Weights of a small GPT-style language model, trained from scratch on English Wikipedia.
Architecture: LayerNorm before each block, biases, tied embeddings.
Training: a variant of Adam for these matrices, 1197M tokens, 12759 steps.
MLP neurons of a small language model. Each row is named by its layer, matrix (up: input weights; down: output weights) and neuron, and shows model dimensions 256-351. Each number is 500 + 40 x the weight over its row's rms, rounded and kept within 0 to 999. Numbers have three digits each.
After each neuron's rows, "fires on" lists the tokens most often at its 100 highest values on Wikipedia text that the model never trained on.

L3.up1948:544549531499513527492462523482497505545509521449536525563481476523563467527491512520477483548538531544455556570479459513490502586476528508517549474482428542451524558438538494542433544516529434452551483429545492549533521488536498506467527556519499489514398523483553549496509472511465454467
L3.down1948:550465469452506490485554526520498503478512511493463488494588552483501542504478449522528580472512532477484441612477519520521545462483565432484483547511492526470499507518457451475464443567473502541499417487491408475498478454499493609533461505459513493481490514511500517418578562437481548467
fires on: ", and", ",", " are", "),", " and", " were"

L3.up1865:516473524504505461476484537509473523467479525519539474469465412471534430561429499442517513447609498417545511493575521436510536488529534533456523550511399507521432466521521515502495521419525467480526527480502544519505491500464411509481479557461466491482523463469421545547412433509545455482
L3.down1865:506502502510450547512485511580534491450489461482482555523426456501551542462458524466443497471525425475431496451503514518431544527502500521479533452504430508488461459508471514505510451523439507514506442445561483499482500479440485481530446494542505404515485549498485537531510435440494553560
fires on: " | ", " | .", ":", ".", "\n", "% | "

L3.up1952:539539552530525474505492552531476541459522554518542504531541489470548506523503450544457471562505466540475558499526538461429492506563472513489470487484451480448463464487425484544455489470485497492547556517582506505466519454479485526502519490532563550424580492450602537514426580474416580469
L3.down1952:485452469500491531553485468492503519579553554482454500533476577495488521465469476453573438427559493559535503503485497496464481539436465545522537420426541473557547569518560528524617446541530511488574502517506451507530472506433436505491477536522444429466483550474486483511475476452479471460
fires on: "–", " – ", ", ", "-"

L3.up1089:474479500492582406511486512503525568464461560586488494480528508512463489493440539433499578557507463468507487508462536494577563584559519567459528539500413471534410447467444493568510501538538487510550542544437511542476519461506465521533531550520479518524447487454449556479505472552482485532
L3.down1089:526478476434420465534605516499448471461494516496461518483535489483513430501455507554545417410449493509453540496485485517612521435491535486528428515484526509497424479448541534598487482506502529536425491442493500513523467510427489518550538482495537458519499514498439459517509548531572458542
fires on: ",", " role", " | .", " / ", " ("

L3.up2130:510484567559529532465479404472498480492490499532461549557466460517512511506433497532526541559473455491517458511511517433459543509465447450494434469498521534478536459385499480486553483444515545469420541485530552556504564534508406494492482506549530451454480429564554500515475559505537440569
L3.down2130:522500502454508486550536516530454530517543475416482438476583473426449513481480469552601511581538478502532484398497452563463517484476472491491488581491532450493543468549526505498495522486497475516486510429461459489449456547541540469617488503481541486523509535476493544526545482535454513517
fires on: "–", "-", "BA"

L3.up3546:462435556569514472553481469502476472450515483548557526511450483456479472489496507489508509512517430499556470495500475455442449470468493412538499549456489523477509485547528564535582492451470497516472498525457536642460448526479477507439534536432502512482485491515463482480447542523524499501
L3.down3546:492456465532463569581499538498501551521449502469545508532530388482521462431572516503438538479561570514548539486477479527530563572525475513521521547459495499600519574511530519525480556516512528469518512473483432514545474498514465539537413553521464605601502484518502532448527468479498524436
fires on: "1", "% | ", "2", " ", " of the"

L3.up1891:539484525548493576543481483480467506420489510510537489447505530465446509472530491464508483415609536429564483445540518465480503530495509558458462533463454469493488573467485494604465492564517507502565494511515524470480491469483389534509560514426479547454526461534463524534494469532424541533
L3.down1891:532566492614474513523463487489508514476472515519499513559501530507423494545483501465489431537518529530480521451530454469529454478510495480469455492441459516512477455567474545475525533534540481477506448524447446415532482414543477498518531512513470527510548491524553444531506479526536477525
fires on: "\n\n", " | ", " in the", " |  | ", " |  |", " "

L3.up2494:495502468563440519478484500452515424529448465559561485482541472473445521492509511495431527537449448521482519528497475511558557450491509460536508493497429540474526520501414503514500480507460520520457508493488475500514453493490506511447541489477565476490519423516478502482414455560519475569
L3.down2494:516491496499510522499502509433472497486475534534581481494477472491445492513518447542479482536460474496501511496517501530498528491474501490498492500493496517483487491478497488504469647495504508517452515475489528475528504497414512499480474506502497510766489489504487475458385513517491509506
fires on: "\n\n", "\n"

L3.up1970:433459530563465412545444566531536458516497586521553504476506524492498462521492532501439486508513498502483533499531465521601478588541474605489554476475387489539510473479510491530514537502522557535510474481531489505504502487433453523505484542557526512474535508490473482451411466504514514442
L3.down1970:458572550499485504507518525563533545539513451462550572561502505467527483487432519477499490500453482556518453490448471501446553502447521521459506529578417495478506444461432552508537517528456490552585503470462473504481513476496528456476506509500499508471443460525513494524511498537490533550
fires on: " | ", " |  | ", "| Total | "

L3.up2349:509584557469560561486459522439488473546466551466532507486518524557536548537476479438466484599469540502457583518510459521489559453493463528499427523522469497459489506478546544449435484364500480531550526454556511483460578534456454455455464538513509508471506483500554556563438498554439551497
L3.down2349:535462484492497457484498492612521519471521470476459489484541480547486537515439471447548433462512499527539472552489462521513494474553457525475528519463521520579498569488478514486517513491540474513529519492487510552508444518545518568493391544521495461440440545564498454489564422485530499544
fires on: "–", " and ", " and", "-"

L3.up1697:534554576498507493550464550505559509512498489570473552503497495494481443459521479456505502557521506515505502526501556495446546601529524487525497420533465571506585500451544558574419452466497546525483536506526500497478539464450485501479475485485509487472478535509552457471487518420441471501
L3.down1697:572513435423492457458530530537470489517486565520484504599542525571536461557568504458490573518491512488514491520502475587539550489525473410539438583490520508615559464549557469541493447519492496501491437478467475427510489538482627565529483513529481520487513483473518461472508534566506503509
fires on: "\",", "),", " –", ",", "—"

L3.up334:470502492561507458534457584488487492539484573578517495499440516453473427523530503458459499493484486429477484494490578465482463570583480507501437513533470556521531470471474480511549505518513523562475553509554515553548536480513559484481494504547511518509484517443545484481513568436493457485
L3.down334:527497529605518461464475479472500549509491481539571438481503499536539441480508494487495407561509453547512482453482467532557461478541454459540505439469452511570461417487530470504524547529517493515517496556504467436515498515521485411495528559470512440462546519526498491482450506492456479507
fires on: " | ", ") | ", ")"

L3.up2549:439446494482496438469501519466462530494500517483502468474528471467466509496514493465487488500614537517529504529487585465434513505520549414566612494523506437471470516443482506548450535431510441491498531451486490485548474519470472521462533474457506460468481475523496496501462478507495448510
L3.down2549:547506504461495515498506562490521468483470560529531509495450516519508517542469476517486438486485490577510500483529557587548503503540469422519517436491465478501518493562531497506474527550445488500556457516544506465590497569494561429482483461513525522455424535545428493432436528581498501498
fires on: "\n", "3", "4", "| "

L3.up1236:424536485497467476521466510520468512539526497511512502497438535458434458509488486529455521552524530464535542471494532457397497510516568528441457533493563482559499494387534476492434497482477564511462486590492496539498594522458456473476515549495514502430456522553538463448474544533492522546
L3.down1236:508511538463496509505479540542515486494537471469525472510478513475501473512509529549447490493532532527479535519475458481497481425473504603489523553491511447485536508544491518454503496467389507501472533527569552471517440449546535420519481463568461556475483520491449466462431508497446607505
fires on: "1"

L3.up583:480439539604498536512417502439507470509504501575478606496484526516498466486487548464502499511477496487489461526570552443489537492486489538486522428525468516437558507484434520521503492494489493528475483460518537547500490493463447571551461517502525467455533461529508553477498455523523466532
L3.down583:488522483526529529592556429429530543448557500520497473496528539399547564543561499470549546448563548517616479479609477516419528529503449488550498469523534503468552502531437498514522544511485493467523537479498465461538479518548514503535452527445488502557439503479512511531477497539477417484
fires on: "-", " &", " and", " de", " or", "/"

L3.up3049:487607484510447522615462593487542490512551465493514515479539456493514449489520510479470488536540443509461595492563506476557517553528532480517596466482426534511528590489518505557519483465474566498529481489563501553476566491494515470427492509528553437491538430506416540496529464476496472482
L3.down3049:505432462524518480497584534508482499488490529521489489519416555541548524564478486521443490429449463513543434505512522475482501483560504445448515478555521492489524499533531504468570491483493495494460356434557479503515469517496515566503487499483512496422499567473538437507530582512468463556
fires on: "\"", "i", "e", "'", ")", "u"

L3.up2608:419532474490547473516467533558403538485448547442568508556527530467441472510483510498473582504478508539514518508515426496474581564439524467481501489587525451551453413436474469508514473492478539485510479550506548457495507533498526530567525414426469526445513426565506479535421538461432544539
L3.down2608:481542466499478473556481494533454558524527539481496541517406552498550519457469500492475494508426513579456543474511478529546549487434508581542512492507411520483482527499493570547588522520525547482493489460461465430489486513516539461616492476516485506445543483540484452506492491518488423541
fires on: " February ", " November ", " March ", " May ", " August ", " July "

L3.up1755:481448456481477485488497591533504500513496617499556512494487509519482459532482551480449549481568523501397531516556489493518548599564500494475517502550396461516475497477503489521517511460464511532501491492534525567501514518480456510499497457484501546490487495462496520434433496486463543478
L3.down1755:573483447534446496547520512556536432516556525473545426505500510526497460564426517483502544602471461488516536516429535503457556542422544515508466592493491453580467457483532519530484482489488470532501433513539499566539513506537413457518487440475552480492467530464482493423466500469428577566
fires on: " | ", "0", "; "

L3.up253:565469527482524440481448494409482487472417591474548470479519419516439420547442472396492511544456494507530510539554487523509499517567486502459427466493442515447488495473522465559397495525535518532472524487487506512525532527493470513442452509486568551417514463531512507538464560484389545499
L3.down253:491491477423517456537565543527450501504510490518540444528563448491457469563497538500467456463538509474469488496549519513519527457480487491531541487481495561441519525526491471552553570512529506537463468500517566422466432568543494492478522497450516528466410545548432573489442484529408548545
fires on: "==", "===", "\n\n", ")===", "| Preceded by"

L3.up516:494433507551542453493509515432567522423464555475524482477510507501426504538509489482453514524499537471464572552591512474424521522586565458495501491544485566529524525516451491523431468489570499480475546597521581497612513477502481464442535511507530567461510494505439524432502473465464554464
L3.down516:484546508467497450556529438506460523433446483549518562481518543545454463510498479540515492528500489538453508503477476510490519672491567491463524552554461551543542526570410515590451519601522491548477508533524462423427499511508472511533441452424493593542441465537528509476498490500456504495
fires on: "\n\n"

L3.up1796:474509519496591472564532538495401490509461606493511508433531473505432475515525473540479485500548516474505418569497567500576540557573538480530570488473513488490458488465470498457590508496497461447488520556512548464465496525433429511521550515512519511466452441478486533498420580517480527549
L3.down1796:527515525505542497480606496548468490507531599464513558558547509555440450524534465414539551450531506453431467542471499532474457534471490513493478530568564512580458501478440524512491506437459479564443500469523456514499446507460514530478515435407531455490539465447495491500453448484564526571
fires on: ":", ".", ": ", " | Total |", "-yard"

L3.up1191:553493556515401482515519507541484479489482515529510507470440466528495468430503446457444557483490424530536501586505447401569521460447481524448520494483467486557452534479509477514543504492528523463539450469449551482507426466526504452459449507448611542469502488442471475551454542455469445522
L3.down1191:521501482484437430468596522509448507505448513512457464503476436513514551537525478482461498516535454495478464497534520470505522463539415524437505439528503512527512545440522457512515539519529514533466442465479506480533513496519560552486465443487424488525495545509483487552492470470423532558
fires on: "\n", "1", ";", "′"

L3.up1938:417615480495414434466528501528483498411444534465518512449602505485464468572534474472444581492535464521471508456514493457546506565455530455471528535534474549523518478468429599554436484521521532489505551465453568504562526519535570498493523454548559527404489525501525499514480540435469626510
L3.down1938:463449476504473479580521440519452490517459543510475494475493488555481539408522492415477555505491560549556495529462479503464474525461505506512528536502465480467473531550507562475514506471412496570475487502549478519455544461492441480537526492501492530478519522464444489514547461530488550571
fires on: ".", "==", " ==", "=", ")."

L3.up2691:532502598505505508550509553505468593596516504562503463426490575438463440491496505518465460485552508508508433543548502429491481543531502486521565496460519462519496503474516587456514538532518491485416467499485526487504465491500500517553466536508506467466471547489522505510429455500470430527
L3.down2691:527554552476544505511453498439609485537498416481543455509502577518492528528452485483468514556432503515489487552515488510505546549470487452530477477535518536502427467506527482490479454459533540478507530527552505475446530501477508501447525518401463542471478439537523472453504491438528517547
fires on: ".", " | ", "5", "\n", "1", "6"

L3.up543:480478483577467558467524489505501509536497417451523503481490505475549555398432615474452487533602507491500459506491472371433448498478524510486549513523494499567454475423508522497438519524460465498546488550532495513492541499464526473480520508492500477454498419562462503497421472519542501534
L3.down543:496454509539495506487508501474485515545558535470516416521528508522495537511469479538503517556538487566447525522464422508526502519474491581512501566502524470537518557494518546510524488470500544498599449495512518486427492503496494459465484525496463561473493464481513464403454521519474551479
fires on: "2", "1", "-"

L3.up1020:538502512592565529590505494522491436572554557505550507515512518498504474493523453475517525539554513509477488534540497405479495497506497509448553506513467471436516474550547491486524479527539450509469509552506531515445395494491524460527484527481530560462485534512482494543487480462493560557
L3.down1020:518468521540525532498500520457599517450516529376510518462521522498488527506438475459490511504496447474471419561463491504475496503450535517541488546533492555601534438490513456502513469454567532557570438553475485526499441621535554443500379487413504527470439475493487525471495485486505459537
fires on: ".", "5", "0", "7"

L3.up2025:484436508556552524445549508559490563489438529512566508523487526499445543518475507538509498500479452477483512499524576432479487552576508502532507502609501521487414478395516537494534469576498524518487495538530500583508526473427505536460549474483575442473500543514468584513446455527472541469
L3.down2025:454469516458503473559454461444435458548538501550539526495545497506513558624561484541512469508462545493521449516454430516617494473504503447474603475421450521573533445550559481488462521513484452587556474486414500521477460486476568480506504468488442533441580525496488528491494526528511506537
fires on: "1", ", ", "2", "ab"

L3.up818:511520500495555541520412548439525539472511601495503498505573459446514477518477502473433477502576620411509543459577569445508455551541471594453483539454486505545458571454517579541486511447535477541549555537474532532475529510473454487493497398461496503479546482491510570459489469433452529427
L3.down818:498439485517448469508511564537413457487529553546501443509554441530471495501523485452435555570505468515476599528502413489523434481545494471517491505469529493545498502440457576489504496535469489537462430457542454461415522443518503478474509610439455510501560503561561518482483503547508440485
fires on: "\" |", " |", " |  |", " |  | ", "."

L3.up2977:528527587433493468430455540444521478460498493494445562537515457515501513495510520429529439506544482510513444552468528518495490505474530470488509415459410492468480567466448494554437484477564503499548481566545537505513483495482514501480465422479515516465596510472519514504489475468437456422
L3.down2977:477526505577544492560504609517575440477437567519460614450562502558507511490514525494526386549493552455465489498411567515501523447525489534594488516577561435500481485521471378535554492542603519494521524557544530478515449518472537438545510493566556532509465500489531505509564489428469488535
fires on: ":", ": S", ": \"", ": The", " –"

L3.up1426:497517557540533524528469520405529563542420475468492490547543422482442462494499505440403514548561509451550520473567480469538481539560456536516486564491463516574499486543527449588517466503517492534521475489537530593501554432449412491469504499466517567418494523470515561443494425509386493536
L3.down1426:488519463415485437452494469545479516517478425524495483417506444493510483495491493538460517476486509526498540504520494531536432515507463523483506519583494525485498448478459476528506439488519501515509528395463571513531576494461556440515458541473462493447467533524509550477433510494568494504
fires on: ") | ", "% | ", " | ", " |", "% |"

L3.up2140:548503506522505508551466557398582480484479553415504434525591509524469500480519422423385504569488522392512519453567578498531529523546518490524483486455460510526430570512515507511547446545505425593511481519450529519515511444463401410474510459465531539476490482515474571487542501463399506485
L3.down2140:500432458411428469484578510571460462520444510491548480478544412501459459514522507451470552473475428493463563452545484502435513465491490508477528560547511527539532468468465493517549462578586531559502475477479598475512567441480581435487488527461433496444493439533497529478417513564557501496
fires on: ".", " |", " | ", " |  |  |", " |  |", " |  |  |  |"

L3.up3178:468529528493502425576476510500531422530451521497491452557557497462488410501578516481469541529499516488509510424555523478532566561531550544512543502467487531479508524510495484575529456538537465502455483511535548486520488431480488440484500540533493543480482504438469465455571430544461497524
L3.down3178:513475500521463543470490524460447514489504546436505532465511483482517439457446501443539467511466494465462439516541526480469536588513479478474520433590496516507495529486569506513539487541521483538471521556427470492530477534504513431530613482503584526504460524500445425511501513431508489449
fires on: ".", " | ", " (", ") | ", ",", "1"

L3.up1998:486512506524490445553473574510446540482359553526517488542477531464374485466527457447452608574570515457450469578492496487511507496545485460547539461537491502508402447467480455541416470525483509481495486538514554591414508539475463480531522402454499509400517474524502462533466533458457536574
L3.down1998:520553502519467489540483546536516493562490470482482524473433524545501483475494454515474435612552500542452539531529543501528491551502491495505506491571464545474443516473433475509506478580493480468531492471520526494480471493506425465452494519602533554455532468535502480489565521557548482564
fires on: " December ", " April ", " July ", " August ", " June ", " January "

L3.up206:561467559590603472497505460454554474529474559542552531538468537425518475537501485473484488508499501506543473456515468413537438541547513472474479519572490514497438442519462492492512485471485488520579539412518504493480579492485500531559479466399537547447526448446501556472451497428483533507
L3.down206:502468460488492501450434461519443474389467538501452509470541512563477486556523525530455547543542497477489546458490467507506528574438536408484538576539510513500496492511505577456544516516473535545489573470579460446462522493472587459499494484533490462504507505489503470519480510515474478528
fires on: " | ", " |", "1", "; ", "–", " | Total |"

L3.up1222:424531479497438442524496528483490547426490519554568478453465471423494491526459502473460533507575517527578511479473561490418506461542542438506585471501542497472465460430432579520435504478506527461500472544498570460573439493511522436485507508501469513446518485498457477529495546502509486480
L3.down1222:464512561474426542501556494516572521547525493527531571546528440555468509500522482447505515491463480520509521498525480530517521410521457467470508531454541519509530550588480585490484513490416510554553492533529463481503500535484482413520486575456481513503411497572462548495440495538509525456
fires on: "| ", "\n", "1", "2"

L3.up1669:535463560535515467495485518494520588529512507440523511500579516540449441521512473501455461552505562539373614560506510452453548570537538526562529480490473519493587449516473480540501539487553493494533534447508500497587549505507507482439481517502499441429497416446571475501413426521525531467
L3.down1669:478499518537529507552479506532543525460469435452568455508527496456495540561539543495443441385498489457488502565524479454421459495427463531451500385480537495455514505534514557495519445519513516462527555481472468527503535469510511577478487571509521564465535580424478460553600493433505506452
fires on: ":", "\n", " |"

L3.up233:518481485515551477499492488495524545462506518529571531518464458501437542515546544452408483488521518485493589487550493490460567522494559541464505532435474490500458551500382485446498514496516529497542524460478593469566528483453512502518475482464539484448545482502514479499436496493432522575
L3.down233:502492509466524515515523467541491522515515481500572499499497474494484468519458447505424492559534457555505591453511495447531501550484509510537531491539485507542557514454542468503443520530543557550466543498516622521490546541473535502474474520514552482582437489448491497525463505451486556543
fires on: "\n\n", " Other"

L3.up165:467552460568516532541446449421551542518497515563514491510496459515421534473446489453510515487497505496492569500491480497500480501499545451521565569480440583513545516486446548496505550505453511501400505467517500525559459481437467477513490451510516523512487477508571541423449456462543463538
L3.down165:484492513530505510476507482414481498515491507515564500496486499517443498516506476493498497490436472505526491491507496517503506497499516512510517509484480486520517511488488523488452637486498499529493526494484504491513487495433493503485509501458496497811502506522499491506409488493505516507
fires on: "\n\n"

L3.up3003:505463484517573489475512524545474540516529540443513501481487475511541436506502448527402454517489534515484552564530457463491454516495509413528495484547512499494509414502489597520483524479495484588520486451473491528461526533492473521449498533506597576391442441474503416464432551433440549536
L3.down3003:506531490502459461440479415498495463425505569514447533422531503530527475513429496500515567557485475517540529469564479560495425475440496467506472458479474485510565526465468548474505539564476557550467565538463550574436475556553494454445486547477545465427509498510489439540440500470429538478
fires on: "- ", "\n", "1", " place | ", "2"

L3.up3498:515525533461496497538483519427464463477494541476535515526461502484504454546480489472469488520527458530484496428528455507522542634475491449446539392551382520437424477460490470535513518461432521521540554487459538470453503527510533521502559502511586468418533423439494505526464598495482506530
L3.down3498:487469519469511509458500488523484574530575432508469473461555515503383498488484472488511489451409527539493547442423483530500522449550490538539475530487484538465536506557572531449426491490502466516580537448457488519568548498502460495514474529499424511463474529477433530568508497495414517489
fires on: " ==", "==", " ===", "====", "==="

L3.up2238:490552532479426502542511539424479431507450531485476497513533433517493559500535471492467506573494511543465522414499487532514506559550515478566466450561420487484482486477481469540520492520476459474551543456546503487505498418479506493468489506555508541458543459476523476531508496487465461544
L3.down2238:450501477493465466483559549490510536539555436469515509510462513505457446495540533563488515412435489538465488507448482504432534482597537498543493524560485511562517371542580537489482563394492488551480462553495455499544480501487522562499483586472490503492502498484531477531445534555506542535
fires on: " ==", "==", " ..."

L3.up1171:513535486554565521591519506567492498566490489494515520479453504445498499503478555456472548592476553493404493481506521467502549514554475509508483527562456495498510471511534490505470502465530472476476556545527546485464543464468453486518471572543534627477473508484522503524528487564560482467
L3.down1171:530471508511520501454498460546518484481493543432524526581520466555464510435500499561516523496474481498466465499583491514389492493403551488494550519429535490561417498451520541452478508500460515538509481515478488507434513479437515458447390553387482505531466575525541422498523497462526511577
fires on: " | ", "°", "0", "′", "″N ", "5"

L3.up3002:527523505482506519543490502488506472428455541460493476427616412402520500487530502477518496520552514490533469489506454493530612491472534519464551411531430521491532481510488460551387494490496508526564489551556549522483453532514451501507544484461524461517572532477520515443510544480481539524
L3.down3002:468554490476443501538545529463421519432512564491533525497462520488530525459496505569562474403463520519506462518525433474496500466474487449512495518523475475481506464528485440507549490449508489561499420493496451450543495521443625503531513504572478451505467523472465586462473510460499528542
fires on: "–", ":", "raw", " either", " p."

L3.up434:440491472462484454493494515473484433488514490417522490473511537472475507462516482476483505567511485550512571565507488494462481524460530502448501482553489591398554497443444443527501530493480520484494509507486521506510496531503541510500620511458560533431520488443454467486452556468556510468
L3.down434:453504564468503443463518416538561484507574524489504566489452491472473528475557542495510496534508461543470524444543456491490499443522582493541540486521524447410515479514516481447532503517485486547553493478520507510387448496411497556576525562496591493532546556467484538497504530500402510517
fires on: " | ", "\n", " |", "\n\n", "==", "===="

L3.up1319:487435473576522500528463458506450547457516525457529452513547430561463522503507531484478502502474515503445535492511581454514450518535507545461528506505337475448452548491519481520512521468494478591482532526523549549452515508529433492493480533506527524447487573510500553574479565442473531473
L3.down1319:417532547557542477553489536504556476493460541525496515594443485450514478600575469406558537512526584463530455559479474488506570467484543592462483582509500490496532447495505469449561513500511529538487496471523471506569460596526538513529517526458473496485501486495521589410451490512491537550
fires on: " | ", " G", "2", "0", " | G"

L3.up2537:522516569521508500494475480438523541487462569505527459443528429503431458544503472487452534486577546474560479514557536465566538519531558530486544492504433497497465530505478468555506513522593544479502580540474526501467484498489371473476497482454525546508490505478496516546435535476447489501
L3.down2537:528473426441453523477559458504496531546462422466501501516477521503499548538413502519528463421546481475458463520553485474530467501498435450527466471481474500532521547488496444575567497451529466461508474433455540490515407489545482575510489476506388498467557585476460486472531441489509535534
fires on: "\n", " |  |", " | "

L3.up1488:434498535581480487477443577453494513506519546494527571446499493477442493433437479449497511558503447562457458505581544466416567587526516531535497486565517501539578559512480442560514486501479592571558559511527474542574552499474524480530554490516554503506517449527458518543523509499451458469
L3.down1488:492506486499545486523575456438453490493417567457530544485519472545490514484527444526527472499424507539504515482473456503503542504574474552534493440465546559530546520511555493398480528504562519503444490507547486492485549542540501487463516499467524576490550467499526470469448485510512501559
fires on: ")", "\"", ") | ", "\" - ", " version", ")\""

L3.up1458:536493524509546600492494532571475542547457519438499543518499508558529515530439494447464538521558548557503526439538450488550543554541474464496477475548520488519493467459556440427493512497454526386500545457572511485521555504481450575456476499523461467497464570492589571499409575490505553503
L3.down1458:535475488504521541492513530554582474503502538404472480518518496551455523494422499502467486613517503513507480533474600474483477538436518481524425479478541417527481506469526418481487477495521462505517522509517524559516479492493450508451518482516488541498479529546567510436518502519445539533
fires on: "–", "872", " | ", "-", ", ", "0"

L3.up398:512550459557558431503510519524497566465487536543542524439478516450501477555554528459470501520522562461502504453542547481535479548548514495468503568436460506520427454445435531564518533500541502476502492504543546495527477512496438483506471554530450565473533491511549549530478570535527506517
L3.down398:519471482576470551453511534491494468516494523481522478541494434455520469564499430442523486559561504471501491504467555483525461577538494516483546471559495494510540391500476563481550402532491483505503488507516490534526526502463439473348528512489543576513580468487485439454547555440592549562
fires on: " | ", ".", ",", " | .", "|"

L3.up169:516461560493577553496518489402472536600480533514545509520527489536456493447460514491459507422549498548522486446572515485550492542497539506508570531497512469458482545509543557501512541557571544505493495462493533540527506506453442440480514447498522423460442534499530538516451497478339494484
L3.down169:527480510434426465431474537435532524478559424469569483431507516517429505536498546501441426488465513545476580501397455470435462484483507534486498555537483459491524525542513527463481524541530511462485499460520566471512506457477535472458509507483460440490485541539465525535464479518506534487
fires on: " |", "\n", ".", " | .", " | ", " "

L3.up1779:533502552641522507572478504477567528556477474537485529519523534487534503416500515415494515546536541457465478571555482431476510614503524526541464471572399457475530563496477469593534496536535462497494516546571545498477490512529508494458461524548519460495581446532550527504482526474537436508
L3.down1779:527455503518504454552460521520521491537474504500519537512547549564512506517560494451515452467483494502512484419500509473467499525491509532506513526520504478540519497530538549505559530452465549484454460501529490495478468489475576533465506454477518495435442505536501499527515480458459504550
fires on: ",", ":", ", ", " –", "'s"

L3.up1793:531444511594516515482490478513484455424433536545523549493513509546430434482584527465470523465460476483462537518512448481454456448512502439535564524549465554511468462479467493557552512479521529549500517449437502563436527502509437557535503516477574434417504473505501536489420534477527566486
L3.down1793:461447500446525495550447442501499495414474500494490465542517454480560502494507549450508547483591488514560460526517443484541525439535467509535535500506458503518551452570538503547480547517495513451469558460472469522490502549511515525515493459505458506435471544507573413498496518543451518560
fires on: "1", "2", " season"

L3.up2391:533569489558496551552478486464517424496530452447525550474551507496480498495478524501449515572510500523466505492501440494478544513444487455522504441586430549501553462516516427541434511426509463434520527474532584456490485457494505582534445499484517486493506461532485502504456506538544523522
L3.down2391:513515456439514539536499500541521462496600498503567467527605611509519558558518417450487493393523456530505435539517468488511488521434527496593460495488560498479482475504469493444509501454564482515494494526510494440493508441444494554470513573489511424515450497389517559491586467444565514499
fires on: " and", ":"

L3.up991:458527520496485482504467573492487571479480567506496461500480450446521479525538511439480470519504496536493548524491553474475542520542512530531536477511520528462472466509462502565464504509506479458463556480512530504585416535496493452442514541498500545495530476450492482435535540404478444520
L3.down991:538466546473481533532514518501547572467543565464542497497520465543514527432446474508533428472451518513480465547528526520486479460487462458550502473480508532497419568503447571601527468491458461449599501478501462512531429503495535413501499476411501483490450540625463505571467556546488545514
fires on: "\n", "| ", "|  |"

L3.up1825:503579529555524533465471486430523563502499613537524487456462440523516498532482523480516584501492497432575495538527539489530540438539515529431525532528495479557474541501451466526438523434591516455462524491455533454530442479535443497510511543480549517516511484510504450497486495488481520530
L3.down1825:514523466539444539534481474501505467526505484480467438568513488492500490513458529509439496445490489521569531538519548569480539384482491534483483573440478451460428470481462534527443559465461538474561488478437488469580398497592478425528479540472463476467550577554443529521469556489442591523
fires on: "\n"

L3.up2753:485474560476610493506534473521582536482474585464495457468590473502475503554517502505485508486531542467516482509573508460502505510508527492519486496449509569471490543488445519452500484515617473561487503516532534485532465440478407417516530549527507557448500452498511524463435512555461588547
L3.down2753:457501532424438545526520494499468473537505457564500442529552507427425488492531458494454519555524432551582524409493504510458510598474478465476506481460552509470436522511534488489537517510492480492500482525548456482495500480455508482525476482447446425468476471446432433481485533537523519506
fires on: ".", "–", "0", " ft ", ": "

L3.up1623:567570536466462567532384482445527533520496483346519576453507466536492508505486550519490516522497492481473603471513497477484486544527458506514456460563434497461462520468509511497458461505530473498577549484581519405508549510505394470548537505530496500496491441525538537543520509542471509512
L3.down1623:483469509536479514421487453519500495546517483479488541443500496486486480487535490426483498484533532486494503538495487471504524491486516559486501493507460523497487452444528449463495460473592446470478509550498522616510535510564495506453507615478467443515478588459522487582450498433539427501
fires on: " and", " and ", "-T", "-d", "-C", "-c"